Weights of a small transformer language model: 14 layers, MLP 1280 tanh GELU.
MLP neurons of a small language model. Each row is named by its layer, matrix (up: input weights) and neuron, and shows model dimensions 144-239. Each number is 500 + 50 x the weight over its row's rms, rounded and kept within 0 to 999. Numbers have three digits each.
After each neuron's rows, "fires after" lists the tokens most often just before its 100 highest values on Wikipedia text that the model never trained on.

L9.up1138:432505448408598614506518491519563487460541505465534485507526456444465556442493456534473539581523484631499482535581558541529486553494473469508492436491492482556532581561529515444482512519393514526463510521486482494437417407515514558502444500457467518503488528509467486495544517520486526446
fires after: " ", " in", " Middle", "7", "-"

L3.up562:577577527519571533491460500469455514451435460518505508522444475493525472559550547525501416528409533457523521462504546563540507429518473524475480447526482485428535423556546385543488521533497449426495450505622521571464482514599451631453522561434543514505457545459507523431486494456617501454
fires after: " La", " Dur", " end", "Dur", "\n", " Euro"

L4.up881:390438495490429450480470558406486453444552485595568474475490442468492495468437501498480503473433496389426459497385428409435494476525532559452555476437496395484494495488479544502508462475472514485469473505567485524511543428550557561543457465479492467508492539498468438569525566436512456494
fires after: "\n", " =", ".", " According", "According"

L9.up706:555511491481491610476386523528537548641528489506443553517452552507536427539438487453491450499554505533590480390492483519501421531493508448452539523458471552516463466588488522406562507527566530534493515471506390493439521513529463438517484468472476527540483479470462562477448421543605440487
fires after: "2", "1", "8", "7", "9", "6"

L9.up1145:504497435478509553494511637453530502582487492545475501415543504569476585496487515561535503419416434554624476440548517501510508496549502583453614537549478493422527447437574519481462493425403436472523549527467471597371468432501385455532498548556544491439577399483482540535547580567437498595
fires after: " ", "–", "-"

L2.up285:390529437465408562480551558557511549408533522515503542469445559455376495477520476484530478404500482531464480461438532509535502494541452458573568578566501551567529515445554557401500517492488491587481438393462457567507466559584446520498496449572535492527546464435608383491503487449509526476
fires after: " the", " K", " United", " A", " The", " of"

L3.up685:506478485474548397507493517503479544522497567538545422509432582409531533468541563490452550468426539508464586465484596509537529493442567543490501521552516555511508512574498517477419582410554415492566598425416480356567467458465545446661379517420617518460600557527439415519524473516516507496
fires after: "\n", " was", " is", ")", ",", "H"

L11.up165:521427485425497636527485503563428425525447490475577594547491512528507605501432444429547496479482495480479503439438528562603510501488400478544537574517549582474521444504379497368558532513516446596499504502436515474492585584568573481463511559434503489484494522553579597445472533550546467444
fires after: "1", "0", "2", "\n"

L9.up1190:509524532474461532513456476557550471532501475481498504535369459414572524565486421530524575561489388421492477464441525531507533456508443526470524515461532573554506497497457515502475552461570503461465457495464571465495484491513509542428486538513465424523531601514538518451394502456557535601
fires after: "2", "1", " the", "0", " of"

L4.up318:498520499469516553622470592637502512482532465536517446398486520460480507441436403508500545544583436528435508451484493556470488595507438472468589547555520563532552491505427502564445507507431514466506499434525587544377412479447537422430472494529508535427556555446495496435564573588515525572
fires after: "\n", " ", "-", "Early", "==", " con"

L2.up68:438511536536483527490486576568504433457503563461430505539502481577522459481588530629493508530518538466420419531556504473537571535467494578535449507451568554538476537487520488467534451461537523554440538428489490502606556510524465578436542511466533458530529453619577501531465558564558659412
fires after: " |", " ", "S", " (", "|", "-"

L3.up1150:474511446510557550478559494505492535517357594529443500464593556475527583496430516548434563419502553508482589574525496559450452517544472456530539440558526458486448533388436509444512507574540455474497477456511477485470582436532560596489434521524450521453520595497471491434527460433563521422
fires after: ".", "-", " (", " ="

L4.up123:538512414507568470621454460549502519500490401576626446494520557439583445528479569555485440396421464518530464472538443552530469627590392481559504496591502463541471499470486493428606521500552559570519547392491527496418460433535506470447463523491456526411543500542520519366463570508456465490
fires after: " ", "-", " (", " \"", "5"

L2.up264:424494490488443530497420487514501412484492553601486480523424495395483500487518550527421511433488450496500468472591567379490485631536535572496463574549558458520398614569527470455376525499576465480413605563527466429489480442481506456493533498541589406554449419462467446475523451450470524459
fires after: "S", " Jr", " U", " F", " C", " Mr"

L2.up397:447506513532420439445477523534499508544488560544507539484483525569522525490499506585451580590574473470454536505569465537498500478498480487570509522455532521489540568478523470555534465357585494504480402524468374467470588457580473568430471490521552425639418545551545466445411515496386527553
fires after: "S", "-", " the"

L2.up187:497627514513424532464558545556424537511475565433506526535571496513520549430508559576525540592453526448496517539505495545537463369479504475553519489552422545523439545468469486477468509429414521466491558557428445527456469513551435477509551471504584486441483625498580476534411537455480538549
fires after: " the", " and", " of", "-", ",", " in"

L3.up1027:507468486516522557583490566476449474499475507536477579526527470544470511533384486447493557415477502546504575498479525538582481497491490450532444398507500469534528536377457452424516542521542472518491511516542549451492458494512498494459494471589453477520507463493443466494507532459560502503
fires after: "2", ".", " ", " N"

L4.up824:526454479510486487438500485488492500539432554504520548542439499381472516467572519427381439510469518568497494483523456437527532523424498509473585566580551474507511478520495547471582480575555550489508493576573456474467497468594548538525636508519514515443479554508511601536497553519531497498
fires after: ".", "\n", " Dur", ")."

L4.up460:555494496541441482549545569416500590523388482637624546545490511415570463530456538416505536482540539511539460421480472477534575525504481541547444491487520544535512414492519470506553495522465515544429547450562427408545501570502479532481453519440559532467468546454518399514513412524421505455
fires after: "\n", ",", "-", " Con", " f"

L4.up825:515587444602462555463505572433472522575510496503538529432442532447439495503480575536474478544491479478535561493545403517576505384515579425583553609561441443511499601620525454475453455493632542484493489434443505477403466514527510522471497497466504465438437530537531450598480413464434459569
fires after: " (", "-", "\n", "'", " ", "|"

L2.up487:465445529471539539518459434512511436534528451517480393457447467390490442554519472440431463495497458494432503520464510415460534508523511553435511412450381391503375441599552459499476443459397369504414466464485555457453508475529495586564490504468485497515489547497456546492552467509475462471
fires after: " =", "\n"

L4.up231:520498522469404440523515464477474526453468515522577493497460502475507570397472559433546510539460505510532526461460488535519541429550486485591548578540497475476436527529486519521428550499614488569593509457548465472501484562550397573508418522573547465538497503538450461497480506533416494469
fires after: "'", "S", " was"

L2.up510:490516568433526527523507579519496467460482451514484472530436479427388506464499481435479437516484482585467460491421528512640425471513423466576539496547499533522504409536483484567464509435514491501512499465498435559452570569553455395559566450533513437461540531445562563537543610531512428486
fires after: "\n", " ", " of"

L2.up607:595437440518491575439475416473621468546486556529536517478516415521440537479550510515503523548488461506472541500463482525424502526566490476434462532624466564539559475494436548523548553571484511549557501483539553480549599558449438513452518527545427488549508499526518493441465565420579555542
fires after: " the", " The", "E", "The"

L3.up261:473370492438474497487477461481481537516523526574516467491484501506543503403533597475562539481492475459544482446517524520491491581487474526590491458521498516548493545520457572521477582503546523563524439555487484347444566549476616454466454576361493561654385515553472466413498483452462458552
fires after: "S", " U"

L9.up128:582460486482461517508592600529574462419578519557535535441435471460474454441569478507542541439494552419522541564502586537383483492477584441467544505481521509460514422440440547521412476461490505496411498500413536511429449598516510542433514592504494571480561541505558477505474612462549492590
fires after: " ", " (", "-", "\n", "ter"

L2.up449:479520467524421455420468536473577462531518481568495468599462472455554512428460511408501534436459476482448445560484523554539538531461548544449512485528465578466546529474446494430519547542489399527472472459420494557433510461516410512552507456592590487456573527472536429687564410537568525483
fires after: " the", " a", ")", "-", " The"

L3.up1164:480535529464398402516583496526401450432439519533449476473525425567551406422594423482478420480447573508442434438445443478557525520552473431517502476451510493552476497570465452404464491512676481574462577529544453394503457409530457568575435382465448541512445485571598481484526441492417473496
fires after: "'", " It", "’"

L4.up30:446542538412403538467407536615465616583459500525488523538433421533540501443519548496513609509425463484525527517458511590541444463454467560610482516438568467520534611456528543564518496491546545503485532520465522484486461465515566500500476507414513439524533463556626432594505476489476484483
fires after: "S", "'", "s"

L4.up66:432593502487528438423508547504494371477495499524520468512501470449526496474493458477542525466497530480410428514514488457443570537545557594507453456521468407518492463490535521454464479476448440514509450480498507519526456488528487638452434492545514553557503465484470457515532469483579469517
fires after: ".", " ="

L3.up644:469528451520439514539495433469519444489601502459424484533555494435449485585470479465466533524476469501503484403507455537532393547483441550443463488581499474479510582556514412564406408374520500459480494472522454512483449494540518483465438484404372526489518525585403555503541425556481444416
fires after: " ", " +", "′", " (", " $", ","

L4.up1277:476496519412467626423533517452444469579522461518522547477505525465515518447482402562471448426490508435506516468454422420530522567581504477414474529548461428522493522464560585490482553474559547354493526580560587478405503562535584457468585493577454530479505559535601521530442404467567579468
fires after: "\n", ".", "-", " \"", " ("

L4.up1240:505585571517432469472532545413570536484418423558567589414431509375510597539482516522506526577358467497583593522505525435544537479607430492516495492575594461582567434498513519523580481493467501512410493495464516555507573444491496463436480456462569561509514474494490531509467549584460498447
fires after: " ", "\n", "-", "s", " ["

L9.up919:558485520415487549542351601603484454489543449578567482502411505485427531472601446492582524510533499530451398477609490505529574544465536493573543556582520467449532489522489511426501506428435539462616447474486482440459572529451529468515480482440399454515549503561516503406491489584582477516
fires after: "0", "9", "\n", "–"

L2.up480:385508503446489487516438500493565613478455465533552550538496497482482540537468480386457540430393461477459494441518583440459542597506501594473516500466502479567574575506449464468485433462493446507470504537444447478434513551551456576478541480541532480505436531504482580469621456582540457535
fires after: "S", "\n", " U", " Ko", " No", "No"

L3.up766:433470480493587515476541510474519517505563568543514592466430480455473556522520498486503448603492603446501424463586389629523522583531595446513556522602474486495559459561569554534486441438560481336599468595587514464548445470452495457503434525530590406434399472487463494468438603527507602508
fires after: " ", "′", "0", " (", ","

L4.up851:482464487487607581482479512487522489453523579528539560376495471427497514630531495502506498568471570496485460489410531486460490518538488426480476592506542483522595495474504568511515600459477550478611525450534386458607501563459504509573584448544558422569493527571450437532465488444523569494
fires after: " the", " The", "The", "′", " in", " "

L2.up1140:444561400542464514596472451464476504511503514580459431501484543523501497482443390563434490536528451535466480405420557475537422534470513488478405571466506546459522404516424520467591502457477493386511595424564551483449486524481512479453551473458450504546514506541549485542525455456455451525
fires after: ".", "2", "4", "6", "\n"

L2.up1249:579591566473548572530483506431558508546451418565561516515520489452484545537494590478540482534433496477532573465533490415479454493462394517538381453379497492436494521474404487597452525481459462525420563450537516476502525490464520520485483444437703488460483511469563511400457467513504533491
fires after: "\n", " Per", " the"

L2.up327:490512475535581502465401403495619465489550537446416513574553605514489413493511529540508472530532428440571477425490536504570462490474539495491508471608507500510522514547461468507569426514475606393548500480566441453511531453532451489471425441442378485478483517494507416497550488455499484494
fires after: ".", ",", " and"

L9.up426:442535492396465565558520487441547508442489501518539539481468505547408533459344473464527503496520498479562494525430546425526473529455544530491569496566459460482636496463443499364568493522537451481525521511444510399478552533475493560595514426521453572413608484497588443454480503453438474443
fires after: "2", "1", "3", "4"

L2.up110:579492444512508518530473384460504514458488541465410461500513526537436460485514474437427510414520496426539520584499451462567612501462549522485538586507434593525505561491455553514494529504406514595416506395454475541412474524536439466527549424486516440442461500583547509580443515492460477458
fires after: " the", " no", " a", " same", " his", "o"

L3.up989:558547433549494625538523421536446462456433502514423496484533473482413424554566502433530535520400448508564605518455545480497474545530528520554439374553461586585553510425462537473483485481541436550509416450542528548486496490610459511510477544481525477511490444482491494471473482496454484537
fires after: " ", "1", "2"

L3.up462:513561483454481445505459434509436520573505475502506491486529544468536574417495608565519505504474519576525581541598523496513456436493457525507521522385529526407499468504480432448553570545552531461521576501521555526511582485467475450482477491466512482422545546550529484471511435538392515434
fires after: "\n", " is", " was"

L10.up1275:382422523587477491533448461450560499442565525526481533519525461524475431417553481594504482445547445474503569406481372568503514564513494464527645516513369543509452591471447498502430393493492514452477471488463476543501497443565509511495531537468494436495431562476555467460519422408563458540
fires after: " the", " and"

L9.up975:603428491502472491441493502531480482491465424505456504457474538464563473409474436471527557556451479479519478515545582462644480568532571515545498470535544537454471553540485453510411538434529474566523470578532395531419514461444402540456540452483482543569395485451507473518454509510425441554
fires after: " ", "s", "-", "9"